{
  "n_layer": 9,
  "d_model": 320,
  "n_head": 10,
  "n_kv_head": 1,
  "head_dim": 32,
  "d_mlp": 1280,
  "vocab_size": 4096,
  "activation": "gelu",
  "norm": "layernorm",
  "norm_place": "pre",
  "norm_eps": 1e-06,
  "positions": "rope",
  "rope_base": 38200.0,
  "rope_fraction": 1.0,
  "qk_norm": true,
  "attn_scale": 0.177,
  "bias": "none",
  "tie_embeddings": true,
  "parallel_block": true,
  "extras": ["capped logits"],
  "init": "trunc",
  "init_std_qkv": 0.0361,
  "init_std_o": 0.0448,
  "init_std_up": 0.0517,
  "init_std_down": 0.0517,
  "optimizer": "muon_variant",
  "lr": 0.00714,
  "beta1": 0.95,
  "weight_decay": 0.0,
  "lr_head": 0.00879,
  "grad_clip": 2.0,
  "warmup_steps": 32,
  "schedule": "wsd",
  "decay_fraction": 1.0,
  "decay_shape": "pow",
  "final_lr_fraction": 0.0,
  "batch_tokens": [32768, 65536, 98304],
  "seq_len": 512,
  "doc_mask": false,
  "train_tokens": 652800000,
  "steps": 10739,
  "dataset": "wikipedia_en"
}
MLP neurons of a small language model. Each row is named by its layer, matrix (up: input weights) and neuron, and shows model dimensions 128-223. Each number is 128 + 24 x the weight over its row's rms, rounded and kept within 0 to 255. Numbers have three digits each.
After each neuron's rows, "fires after" lists the tokens most often just before its 100 highest values on Wikipedia text that the model never trained on.

L3.up1070:121124105098170114139132121085113105125155124114141085149149170163145143103118098113136175118130112144135117153162139131125121154118170144116146192129104123140097093104117114152118132117130111126162100141117121135147114098113114124109141098148167143117128097148143147186173147140107105132
fires after: " B", "B", " War", " Z", " b"

L2.up256:113129146141130103134123120098076156126115166178130170175117146113089148141116130165154096152130107140138072130118148114135138108178142150109129118204107126156138158104143144099103160158095153071096140131139088112162120111124114124131156121148147089098150124117114135124121114189136139130
fires after: " d", " D", " L", "D", " l", " is"

L3.up905:089160117122124158134118136168139158123111108097113137108091137140142157133137095144117107098127147102108079137129101113139127113116141105151104145136129110048135152121105131111109161112152145113113126120100156088141141093112110089164133120126135063121127150157131098158147107152087066117
fires after: " P", " L", " p", " l", " ", " comp"

L2.up653:140136105106136078127071102112149134098131158155104154139136130154070145114160107150124090152175110129077105128136098102144162157144104147110100121126120162081124130128130133098115153125123130102128120054138128149171113151119166132165149106144164107135127090156098124094191145138112086185
fires after: " S", "S", " St", " P", " s", "/"

L2.up639:101146139084106137114154123099081143135150156114088177164090187137128134096142137155151138163148134139123112132088166093144137132097150079163153142143137135131123172134096123110097153101087139134126142089125147125123146075132097096138142076096089130115101151081117159115129116127132076092
fires after: " L", " d", " en", " El", " to", " th"

L2.up43:099100114142140137140145117118137112137130091125153111157182132103112164109127124132142151102156155136090153112165121151142102121141115113122130163141174112122126153148078107146128148124067092138128093170108133145106139091140111136151142166113132125094129129141125133135156138098117166177
fires after: " N", " M", " S", "B", " B", "E"

L2.up877:104144141115077076139118112151170157151150101107141138157111109104064169140067108096105074114120127109136105140089117124134132127111143158122125155132124138149155130130146154104128145112122146110118134114112117148128132155127140101133089097130124121131154106121141158135110176116131108175
fires after: " n", " N", " v", " c", " d"

L2.up661:142150089072134109145126142141133133115136087122128124131114145055155166162091139112148099122140146097147120102115119126064140143132144154149182109171093138097113133177164135123114153121138090093111114090152112152151116147152109089145113125175105124110103143056107155153130118117111140180
fires after: "am", " H", "t", " v", " h"

L2.up82:116093096153087097137121158124140093123106132129150108122130117151110145151111152147127118123124129160094127132110160127092088142126108124137108111125129111115157157109158127105125157186133143160146145112163160106126147174147106133094077115109150172087143121127139057104097100119082095129
fires after: "'", " Men", " Women", " women", " cl"

L3.up7:116128135154124124128139132103146124129139122136151128135110131124144147186120093121152071133159105179122152162153160109091120132112088075096131141136118108162153095132133100128167113106121094125170145164100112150133094149120137154101102135140106126123123078158142140126064114124108118129
fires after: " M", "M", " U", "om", "Wh"

L2.up292:113104119127145119127118122152102150139129123164145090130088171141112143162114089093168131097163178147100174136138110135105097124130136121093134112123146154099150144132119167169090095162136072106114125127136136168147103117141115091111141120114120139110100135132119160135167114175141110090
fires after: " m", " M", " p", "M", " P", " r"

L3.up1025:112125138126145113099148146103133117094152139110130103108132111121128161155093081101170091143113116167133107099098155130134138123134129170133115167132137092166158166163105131122154129136134119121173110163124174152150135140156114132119102104104122114072169087137152123103129124158143113105
fires after: "f", "b", " B", " F", "B", " Ab"

L2.up880:079114155152118111153139144149145118126122169128139124178126093122104168123086140110131117120121137113122084126118142133092139162136150114130189125126089120146128103104127120125087126134119105114147154158133123141158115117199122149110135095132120133102145145147148122097115153107161115132
fires after: " N", " n", "d", " O", "od", " v"

L2.up226:143117111130124110106133165120136125115134116142108136133135090117133096114145133143133131095104114164180131095162130124166132169120112164104104151139167118102116113139094118129126155115136132097140128117136139120149153125112166111108100124094177131091163138131084166117145117124128120166
fires after: " p", " c", " f", " n", " se", " No"

L3.up829:129098126141159150141117134138114117106129113150116111142126151137147086151121120163117133106136126145135129099140123121094132105088108114125106129120085141089132147151109139138101120090212128099135129122136132136131157131121137134118161153081114118113102133160183107119091082103141148110
fires after: "\n", "j", " professional"

L3.up383:137164110097089092099169129079108146168159106138110142165097184144143141147155129120130122078159154091162127124110114108093113094112144125121140115114118144141130106122095168113123125101140152132113175140099131102091096119177163092111120136117157103113154148139127132133129124129124133106
fires after: "\n", "."

L2.up862:157128096163066133141118154114095142115153122151158130121068116113145148138158131167150142143144153112141124123126140173163129121130137130136141110118114130076111149139125158150132144180159084095120162140139135127155171136132157091129168141135181128129137116114147082144126116116093142142
fires after: " L", " l", "h", " F", " H", " h"

L2.up14:132124113121120161134117091130081157108144166126147119111101142124106125149128122127118128129137130132149104117128063151176101082107113136104119162143132087119158170140092119153145140142144113141139132134128104118136128136121114113172156143151122142133106147109104112125082185177124161122
fires after: " al", " T", "T", " inst", " Am", " t"

L2.up731:134144097147175129142109089093098145170128128159145101112119128139109112098125153114123115126154139130110119104121148165133163107119145126101121094143186146124060120133122151150122122112077131132107151157141096102104164154169129123091133087191140097149131152117103103158139112123149146110
fires after: " T", "R", " ro", " R", "T", " ext"

L2.up692:097150096099090165102130129135121118135121102107150088137166115119131192120080142116166120163159114157117120157148113158147124085169136142125161153134154147110099171129126174126124147079148126079118127130142119125130147091141098112117117142116197164149130087141141096149136142127109183122
fires after: " C", " T", " S", " M", " D"

L2.up348:208133123132117136123107128169086132115117112092130119130128137104100131132139138167137160173122149123133141126164119120131112093075145129090115068106120077124121166097128106109171082144123153158116145120175123119095120140090132109083137143151115145146104135104112133111104105108120165107
fires after: ".", ",", "4", "2", "6", "3"

L2.up409:102136125109161134131121120083118116084135161110105123146142132098140141205111114106062131123127151135148081122114131127106152110141150124144113132130120113113132122117120151159128122104088143095061102137148161189151087147125120092141115083117121110117092159129079152151123150090145114094
fires after: "f", " f", " (", " v", " F", " th"

L2.up1013:145122132083082102164109126137119088187154141150098162129124128090123138129141130144181105144137112135118163136158166124115137094113104088167099131104125137108115100135166129133144096163116132145141148093127134125123117119151095145159110102118140157165134133113075140108148140118132131118
fires after: ",", " S"

L2.up933:119091114152131116085142105158161142086098137111149141092144155123109141126144116163122115123167164170114153105174099151149123114122169148130144120116127097123111100078103123111094164127137176106103160139100105134102118167099083110150163118106109161118133135133151136139139123076111153147
fires after: " R", "d", " d", "end", "l", "hed"

L2.up228:153125182122129121082159113104100092100109125133112098127149133115104129141100127131135151172145099164101102140140141095122127111147153113123117135149096118135131116093180133115144094100100113107123145103132173149121092121128121150122106157128137104089114131078099135105123106144101138099
fires after: ",", ".", " des", " n"

L2.up925:123126090152102133148106134110172121115108120152159107110089135093118131137097155131137124142105132175162157149099092082153139098177142182129126147125156104100120123133099166143133130147137142130141152170178049097056128141122141127131089109152156135154121111116113128147079087126133113136
fires after: " U", "S", " S", " R", "1"

L2.up765:157101089138109116119165100092092106150146106100172089107131117154125140170156102157143144113141114159121104129154136166110127092166147101115104112149143113075120130114135141094130113152141134110140135148126074148143140137162132149140152107136123140117175109129163115089150159128144116149
fires after: " H", " O", " Z", " Kh", "H", "HL"

L3.up1173:127154122144125125163158145139162143110161120116107101113097108112114146129138155082140113088133162149110096142143133110121115093101116145142139109125128105157145120153098120152116129102096142073087112171137110150114099140134100171106181131102092128121122108094151160131138139116125163143
fires after: " V", " L", " K", " v", " P", " C"

L2.up363:122153111156086117150140133150108095149142131111147133144159159117094116103168158145095167126134110131163126160143147098126145133141149128093149115150111183110155141122086141119140117114119111107119105149087116121166153144046108134072145114150129085135102122119114108146107100135134153148
fires after: " G", " th", " Th", "G", " E"

L2.up1245:109138164139096157128154124120180120096150133090173102080135108121083147117086111123153127123163158151117126118098147097114163150159094157129124123153153113135138158140136175109125104115119116133121149138132140133159147136102140113116139121134112106112163142128114144125144086104118083147
fires after: " L", " El", ":", " l", " or", " el"

L3.up1231:161145127077142110177130132117148167118115104078118134126139136114097131128105102079114137121094138140079105134080117133126184115125122155147150181132118109090152142092109094127092126117102132114111110153109104125143129143174137114144102161126119161118167149101134096150155128160146108178
fires after: "0", " P", "al", " known", " For"

L3.up79:123147109117146107090142106114124085160140153113110103153107102188126126114125142133155127138139112108113130129145086147178145127147105124169164118141143076111093161128119100151109108094097137130146090135145129130108141123112089136152056124134140132121115151129082156129153121147150126072
fires after: " O", "\n", " D", " R", "O", " G"

L2.up1225:139131152112108101108129146075094140100150155113105187128084106079151177143127169163104124121099135100105133158119119144109146156174168113125099140088101115140116130139114134163123088145083122095113093140138152158105149123133135154136151094120153134105134136144139140138104120104132144138
fires after: " f", " F", " N", " so", " un"

L2.up685:117101130105110099122124129126146150141121113145133145128091131117131144141115129130107089111123147166129166119089116132057140109156083133122136151169186148100157169164132137129103077130079155145116151094129186169143079138144149135115128162094126114107115113160124166108139112150094128139
fires after: " p", " m", "p", "r", " dr"

L2.up288:192122124076128094167113147115128162095114131143116142154131096133111117079126118113126154129101086118124127146195117135155122124114119151187110090125167145152130156115143151112160132099122140080091113146143098162128137170138115120176078104128147125095133156154146104110086098103131135149
fires after: " S", "S", "ud", "s", "ign", " P"

L3.up10:138087099097132154125095130151119117170137125150133102124133115136148165126160108121141160137137120104121105082148123097114151106125121135132114127114164122145137099118117178119138129169110161162091105106092139125115146152154139110118122088135157163114103139120067138108161112111123159150
fires after: "\n", " the", " St", "-", "or"

L2.up835:128110129122162122155146099123140140133155100186115118152159147157135139120124070133118106120141058100086127100138121108106118080145169145124125139128115111099149092147159108154121138142139087108138075091073143137149119133162139096095105126118104124113171101130109203150160146149114144136
fires after: " b", " f", " F", "B", "b", "alt"

L2.up738:105099151136126136121095064126103115187099120109103155154164183098120126127088107109138106132097156129133141156108143119126147097142111133060118110134139109119113129147172133153095156103073151138120118105097069084141086124185140109118096145141140116159078155088096161108174091132138093115
fires after: "-", ":", " S", " Time", " |"

L2.up1006:126110146122138089177134153151154103114098155140128140128136147078109139116135150114101091139130100138092128150125135154153139121106124126167147128144146163145125103107102155140141074112129166115141158120101128153137126134157143116126124121169134122133085113099102086111085117164131118083
fires after: " sp", " p", " P", " S", "W", " Sp"

L3.up607:136140097120121128161095104148041137138088145121144133150068152144144160105146088159115080131113104128107153129163100146139075115124094106171098109110143118115110166164116129121118175097109089107103098134115093133150110102088124122108174136105131144071117116134093124143130160139098101153
fires after: " H", " l", " h", "ight", " L"

L2.up629:132118157098139151088173097109149156110100108119112115141156150097161138135169104189094146154130147139114082126128152140108153127172101136117130133131116091146133149140107134147114149112088106084133088144128130172108134145116123117111089098082125075097144107153090169108127115129153107133
fires after: " R", " H", " No", " |", " U", " L"

L2.up980:098184094138124118160101136104076131123085128094125143116131167117128116115153155122134109139204119093134126099103135143136151126147131082128144104145130131125143094182120162115125170100130113135126133108085153166138116140107104125169153105148145148148157149166118107171121132092143087166
fires after: "′", " l", " V", " L", "ol", "f"

L2.up929:137135104111111092147152118067105120117142110110165103120103112163081121124132120135097111086124142118092126163072096092129102107192122185130151176185119131114103140176117130156097147127100127143108122115140098098117166102103131131149154100122142117102143165102130152160174171107112140118
fires after: " Z", " D", " B", "B", " G", "M"

L2.up189:119167148134121173113110152108102117159092105144113046133109140111108111124113128117118141145143133134102145080123163122093116127097109128127133161132123090136120141108126114168094124126147067115134119103143108095152143114150174120145131090096099135133147122184124134123140077112194116118
fires after: "\n", " M", " m", " Mar", " im", " n"

L2.up1277:091148137154080138154125132146170125105142138099113166095100131129097144139171124127143141123101102165143084087123133080150125133158145106097112095126111096140122174112146156136128117158096139097146145124163114137147118111130115167151138135126169145126104150091152115122149086121091069129
fires after: " is", " L", " was", "as", " l", " s"

L2.up782:129138143168117156135145100097151134168130113109167083141144102155074194162146138123170157162121110140135093136130149117132101126119137087111126136182110105185118134149105122110127132155086162120130147143093124139116121112142078132132136148110078144106158116101102136165132118123117118111
fires after: " Sh", " sh", " M", " to", "M"

L2.up1086:103138108101098157131144140128078142167126111156122135158132143162104152115111179139149086126089124104102108089165106148115135119125135116128147127112143130100069125112175135153093138116115145135120096124124146113161128078112166109109134128160163079100095082157140137126161096195137143145
fires after: " W", "W", " p", " w", " st", " L"

L2.up763:120104108124105109173100119129163080102127100080124083101138132150146175149135137115134132100091160143156138101122150179117133107134173170133132133145157128136124121063108148107091157116130136126097125175122123154180139165103121127105144085127121127090152125106137128093131134120128129096
fires after: " v", " f", " R", " F"

L3.up961:109095137131109131130113135148148135140067117127111105179156158134139109097129162102143108115168111156106119124099126146099121112148124114130160103148083103123180147129136117138138108163117130097128136145213109140147117147132115132094124157160145124096138177078148148121145103082079122155
fires after: ",", " H", " h", " K", "ac"

L2.up80:114162129119132130107155120111163105156127094136086085113151133147176146138105131117126144146102175111127145083119142127141144103123131061084124133111163180173114138096124088104160127091106107102133094137115157157091180147144110094137106088153147138108136131141128116137142112139122114121
fires after: " P", " N", "P", "0", " p", " Ch"

L2.up13:126114145110102145154114127124129083141184062117126073113112121134129135142153143111147138166145174141135165139115128124132129171111138166083168096119115170114131152141113121122159079158140071148147110141108118140097111112127121097099100123117144164116161113147114088147125147102115141125
fires after: " M", "m", " m", "N", " Arg", "n"

L2.up1173:142110118179118124101110159143119140128121107128114074141146067134151128113134129117164112112155149198136113111161167171142136123117161148138138089107120074126102078119164108122121126103147152117155118106150105100104113124132128168117085138152076143134101139124131111165125193109110160165
fires after: " r", " R", "h", "ir", "ak", "ign"

L2.up318:149136129158151166108103107132078145096111124150126122101064126129125124116121107096090147103144112129121165118123129124169127095129153171132143124149167081081148139117166075131133149107162121076118143124122109159145136107113107114098119148139123112149152093127130128178123109117177140123
fires after: " B", " b", " Ab", "b", "B", " V"

L3.up597:104127164142156129126135098080101153104123117154126191155144127099107110072146097112122121145171126161135083130132118112108140134148169157099123162117151131120125167155127138129134107120137154120127133130178107102153097133144145148125108124120148129157118172143115138172108128149110108149
fires after: " N", " O", " L", " R", " I", " de"

L2.up397:111096158135124126078146139146147141133107140113074171122123127130122135132178122151136140123139148155126187156146092153138162119106166126134143140102088138112136149188157154103092145136137105124136121100103127119109101099136066148183195114128121097088137082121144167114151135134144118145
fires after: " A", " H", " Al", " L", " l"

L2.up904:198161116122164158095134115151110118129098146142143147102155096157114142113146112108148137148121135152141160065106122151149157141153126132105139120108145114129124127147137127139125140103146116106078151111171127109151109118125131098107140162098109109077139118110112100137123102127118101114
fires after: "-", " (", "/", " ", "."

L2.up9:136119131107126159095151125161155140110107117108166124106070117129121117172133115178196144124101127153145114102157157104168114096111133140136189131130119108111139183099136193127128150171130124085127099126118121115125120117096161139119143169072109117098100123183131133133107109128136109155
fires after: " G", " R", " L", " Le", " st", " St"

L3.up1005:164131148128105115105135116083111123097129068156142095131122124141099149156146178093124115141119112122105142157130094162137112105118134157152114106132122112117149137144084114095139137113106117147145132096125083161115153127131104138115117137134148107156142144078112116145127143066132109134
fires after: "2", "ount", "3", "4", "7"

L3.up874:090128106101130178100175103091123092181138082168110105089129109101123156109122097108110122107122158138113123146121122117100147154117134128098131102095164100105117107114155087158150144112136113103130182120155086113122133140114092103115105135140125141100154119143134151159118134115205122110
fires after: " R", " Ab", " Z", "M", " ab", " B"

L2.up710:096170134138101094117049106108129170147150102127123105131150146108152110156114157152115121138094141106117109127106103158109121138156114111110127118087113091115123109139094127141202141124135117101135135158096118133105105087146105136126158140142118144147112078114112147104152153138135107099
fires after: " H", " h", "M", "H", " sp", "W"

L2.up438:129134098130150137121089160139080108099127156116133178079135161153127185108119103127155125148142146116095131115136120134135129140182145064124150128125164120138110090152174142169091181112120159144106115096120133112148102159124192101141131142118126163137104119198094089128127138112129148125
fires after: " ", " (", "′", "qu", "/"

L3.up129:116150123058097133157134098103110166161125117074107071130097119088134121154160161122130132126141118129116133124125163134140135151140129093128140098096112135118142111126135148140111109119119151094153070086161069097133163117146137159132114124146150126173116155099118138052140119130130142154
fires after: " h", " H", " s", "-", " Z"

L2.up1183:094125083123105135131134096117145167157132154142109122134155158129123176116116164129151129141144161117147120099135115134150118133115186118122119106136137082163143123112144159102140083126146087116107150150124121180126086099117148110142115140127102117106106100133111128155132161128115143096
fires after: "\n"

L2.up601:088113140120073126133136086064139126153106128164131100136135107145157146111127134160125119128116121145116115119122133128110184142121125155146112084135143099148121127121091126109188134114118109108130143131113125123123134147104134156122137116087106142119140122119114171098113105123144080166
fires after: " H", " h", " L", " R"

L2.up1081:137093122164115076140141116127158171131087127096148095129090115140149147120119188120102102115121165144133152127200165092088111095132155151130115102116143116076135128132120122125147148140140089086117116088127118116111098109101088134117131112123131102127108085142113115070150135118114138167
fires after: " h", " H", " l", " L", " K"

L3.up882:121127109175162157176119146107109102166110091155122117088135164100147130147121074120157122128104117134160101097106133121097128102114182128106120163109107121114131144115127179153094144149115094126102130102102168115145076150132183160156147146137157091129100139160100086116113120127100117150
fires after: " g", " B", "B", " b", " mov", "ur"

L2.up1008:138130102120096143155149151111109171127123125123160124104098160079155166126118190107142091120138102112130135093119119084098144164135158119109092116131145127119097149108131154124130133136109106121118099148150126138088125137076143163133117135122144129128119116144131100150107086156093115114
fires after: " J", " S", " T", " E", " L"

L2.up651:132143147143095066141123075115160104109111162131048134108144108157135133139118125137127134114131150125107128091123143123097139128130164150099127104110099127183138099126114132122132120121120106101128141161149169171119120100159117110144132094128130150113160146160104123080122154107129145128
fires after: " (", " B", "5", " N", " b", " n"

L2.up1073:138157123130135139128164116074102083128082143150108139124141153109093121185087144171123159083111136092109117125113106162112152147109124138137169119111116118144150124121125148123138088146132169095134094148115131152139133137151121162132117135125163138122120145150136121127093144105098125132
fires after: "g", "d", " D", " N", " ass", "'"

L2.up1143:088115122094109112113117132135110184130101145116111110109124149083091130129096173108139166154113134141143122136131067177117118106109129111094163136151167108114122154130110113140153133125131121130117149104183166095137119155193086068163106119120197142129111182123159142100156143140116171142
fires after: " B", " sp", " A", " J", " N"

L2.up635:115162101151138121134094128131176111141192167138102116137115117129077142122133140140150106111096134116136179119155133101122127151171115110112128112099108069101133152127092126135147112105127169138142162131151167131149120144121087174108172123104168140171089166118110091128140072113094153136
fires after: " S", " s", " P", "S", " Sup", "ap"

L2.up842:119107114179075113143108142107143161105098145148119139134115142115153138155132134171143121119156085109140097135147106095154170128165110142160117139103128109112102093156131133187111156132087121120126135159099110137097160114119115101117177109104161160120106097094098084167125127153093147153
fires after: " G", " S", "S", "f", "s", " f"

L2.up403:154124120082139132107090141123087140129145136085133142131124126130127132119116100148124121150131131124140162106094097144119094145116131108096149131124131121077157111131158139138139137112117132126103115131127087116103149140133107112131156110123107144109141150096090140098120200151144100147
fires after: " Bow", "t", "C", "T", " T", "′"

L2.up515:117124117176131153087149093107089119127145082174153146120119089090142118082119116115141135137121158137130120127138163160114133110085085117135149118086122083143089181207113167132064109108145113100128151080114116147140081101135115173092150124105092137106098132157123164173152170121135123141
fires after: " L", " K", " al", "al", " O", " Al"

L2.up1230:130125130128092132135136128066091114159121107095128153129166135110151160103139111127095123119156091163093125155158097137151119156121151139078149116122146097134155129109159128161162106164088132124101153155140103118163141128119119138137127142127123102102155141161137176140136129095143148112
fires after: " N", "N", " k", " Y", " n"

L3.up183:163129129088130113127136113134093133144102091111102122146120127103118124113104128099150109110168131138123143101116140096075137081145101098077129102130124156106157113117116168124143161129089141106107118134151108152175144155155141115104096091153139133148137145104109148102142150136159151120
fires after: "\n", "-", " Time", " c"

L2.up876:145128152145084144155156131115114138118110115127138101133119103112082163130168156122096108105159099129164122074164111146119117164161150139150137116143109121109119089156099119118127142088145103177156145114155129141133108104127101136153141128113172080156140159140188144140156145132117142165
fires after: "1", "2", "0", "3", "4", " al"

L2.up847:100145162084101124117115136105142137163180126129128123134069141136128151092110119146155125159145109162115134164141117097133151169155119130135134069117111166095152163168144124166148108125135158135121118114113097179114143094151141142152142119101136170169124098119160120089136130135111158124
fires after: "\n", " s", " S", " she", " m"

L3.up730:110114113104104187109163104130090115125113131114096114120112085155130127123143078126157131178114168144126108145134100108125126074137126126090149160116138110179146136115138095148120142105118119130122151133132157096150145150173144136115114077101083160140158083128116110162083151182134101156
fires after: " B", " C", "B", " Bar", "-", " U"

L2.up849:127152121153103136154169130106156117118160115128146089124165088121105123130124132092101109145112088098086127090126147132132149111095143174128093102111131178127089143114104183133143143138156120129146120114095129134130125152117130165154076117140160102086140130101124157185129127190124102088
fires after: " P", " comp", " p", " inc"

L2.up183:089126133125114110135155119131128103196151130128142154104130179153149111111172120132108114168117125107130144125177128126153117103125107111073153122161169114115114139160135143148127140156151112146181109136131069167097133159167111148116157151148117145159112120094148106138112122119102132103
fires after: " im", " A", " S", " m", " s", " M"

L2.up974:142148120126114158127168118147109141105125150145122116103149132131132128090150156152100073099134123133086129129178130147142192089141133127081113104137127119115161122159155114139137114166096151126117172107162142074108157116140066085146144129143133146143145136119120100105122171140111134089
fires after: "ö", " A", "a", " J", "'", " E"

L3.up896:095125113123128097127139109094136109101151132108178096150114156118111139107132092136087120141151143117134137121178085128138109127126107154153102130144106133137156118159132125122100140063112116123150151170124112107112132144151108143121124120104154143140158115083075139119136096128111109134
fires after: " T", " I", " num", "T"

L2.up475:156094108124154111105090137121139095068114134112113086113125115149101123142109153145136130118144122162134136158172114122115141103095141124125161152126127125128092128110089099105089100133150109096156120135195120126124201150115089103175138099082107108151113128108151127126087122094133143131
fires after: "b", " B", "j", "ateg", " j"

L2.up581:123146086090132104129140120140110124141128130139149119141177138093112112135154141167176116127103159166088109117133116173162098163170152180148138122151075098145143145154129138128136106095142140104143112126123125168128135118147141112146160132109164114135150080103125145112182153141104110148
fires after: " K", " S", " R", "W", " Z", " H"

L3.up399:097151113135111097133143071151145102094116122110175121135118140127108111120126126100069114110139142125116119144139129128133072125114133135116157083127140107123116136149127139144115122113107105122111068112168097132152101123118134145137135124115099089139126144103132148110102145142105158146
fires after: " G", " K", " T", " I", " B", " A"

L2.up236:156129158105127140122112089141139154094104130137085148120143129100157148110148130176125140098143106183101087114128101131124123130113171147132151138130114122169149096149100159115155114118111133129152150145120123154084139121126095147130119157162136084097119124132107187132121110124133138114
fires after: " L", " Y", "h", " H", "ak"

L3.up130:124132133119101113099107112118148118172121136085127142119112133130160170101133143124096118157130116138096165129129129142144096138099096137140126150085114145106121116122121167097090152136099183112114144093091139094095152146111083146132127126134111096123159141117156097123131117120115114108
fires after: "end", " R", " Sh", "h", "AS", "s"

L2.up1215:111113108114116114107114134091165123117167119085132144142083121127136118117106146137181120110111145130100116142144131165146137133107126133119146105157108117100127130117147141138133099180136100135117128142104132125117102177145104123174147137137114143090126122137133096084115146145148149075
fires after: " D", " O", " M", " Z", " L"

L2.up18:163101142115129137123064104113163143086139119121120169119087182095127150119162135092126138098139155123145137096141101123112105133130121117113116164132103113113113127130133162169157113142078132071155131139133100151176063132110098130114142116144112096161136118086134155135103091143141101105
fires after: " S", " T", "s", "S", " s", "ap"

L2.up1258:142091157139111113172109114112160134139132163191101069137111148119162125089147123126120142116098192112125157109092133121147167102147150170136125105123178132146119141117104137143108114134150141164144143109147096128134143108166152101152135108108123084147124180142098135117139103107118147155
fires after: " R", " r", "R", "Q", " Gr", " sl"

L3.up1233:113129149114135135140139143099134117158091105115115075097134114120112150140135098107124095137121146126103157131119113136112100097089138131130105144160124162098101126148106092158125126137176118082074107159139138150121078155126140135109154163151106148086112145141145137092102171137140088127
fires after: " b", " B", "i", "b", "ac"

L2.up343:112123118155158112128092095109140148133175143073140128135124140150124139100138155126164108119148126129161062113118133134129119142146141121095152135106193126102143114120136131117108169088147108131134120153106118150105102094132106102141123152127106140140114153113146129130094121191149119127
fires after: " T", " t", "v", " tr", "T", " Tr"

L3.up752:143127099154108160148113100132091172125157098143130130126093127111148174138178132126138104119158092096140086125149132099141097148102159101172136119131162115092080150139102177166113105123133098159142108116145150124120106066116143109164127151074151099133105148101097124158117121126144143139
fires after: " L", " W", " the", " N", " Sc", " H"

L2.up1069:136130112105089141158143125139164113124110140165098107131145164117144110123098133091113109179138131113130126184114087175081141110120102108101161088119120140111162109083067098146086110159168134114136133155152134126154086111138155131147122130181147144142101116129113111131127126146061102161
fires after: " p", " P", "ort", " s", " S", "ap"

L2.up1153:152111111126124136121103116124119147128138117074122124108109165097082126147130137134129134136096122092152116142131141126156116130140098167110135164141139121105076147113119138140104100099120130150154154111150123169157083100134120121121141137120132130140152152130149153183130133149100137087
fires after: " m", " t", " T", "M", "A", " S"

L2.up1182:085124124112131133126098146089129101142134133152081107153118102144142106107138165136095114087117111085095126104130105150129138129180115141132154117125137153124090102149136135141087141160093176118107103109136110180181115130139116118098160091107130119169142096140177131153113122094138127132
fires after: "w", " w", " wh", "iss"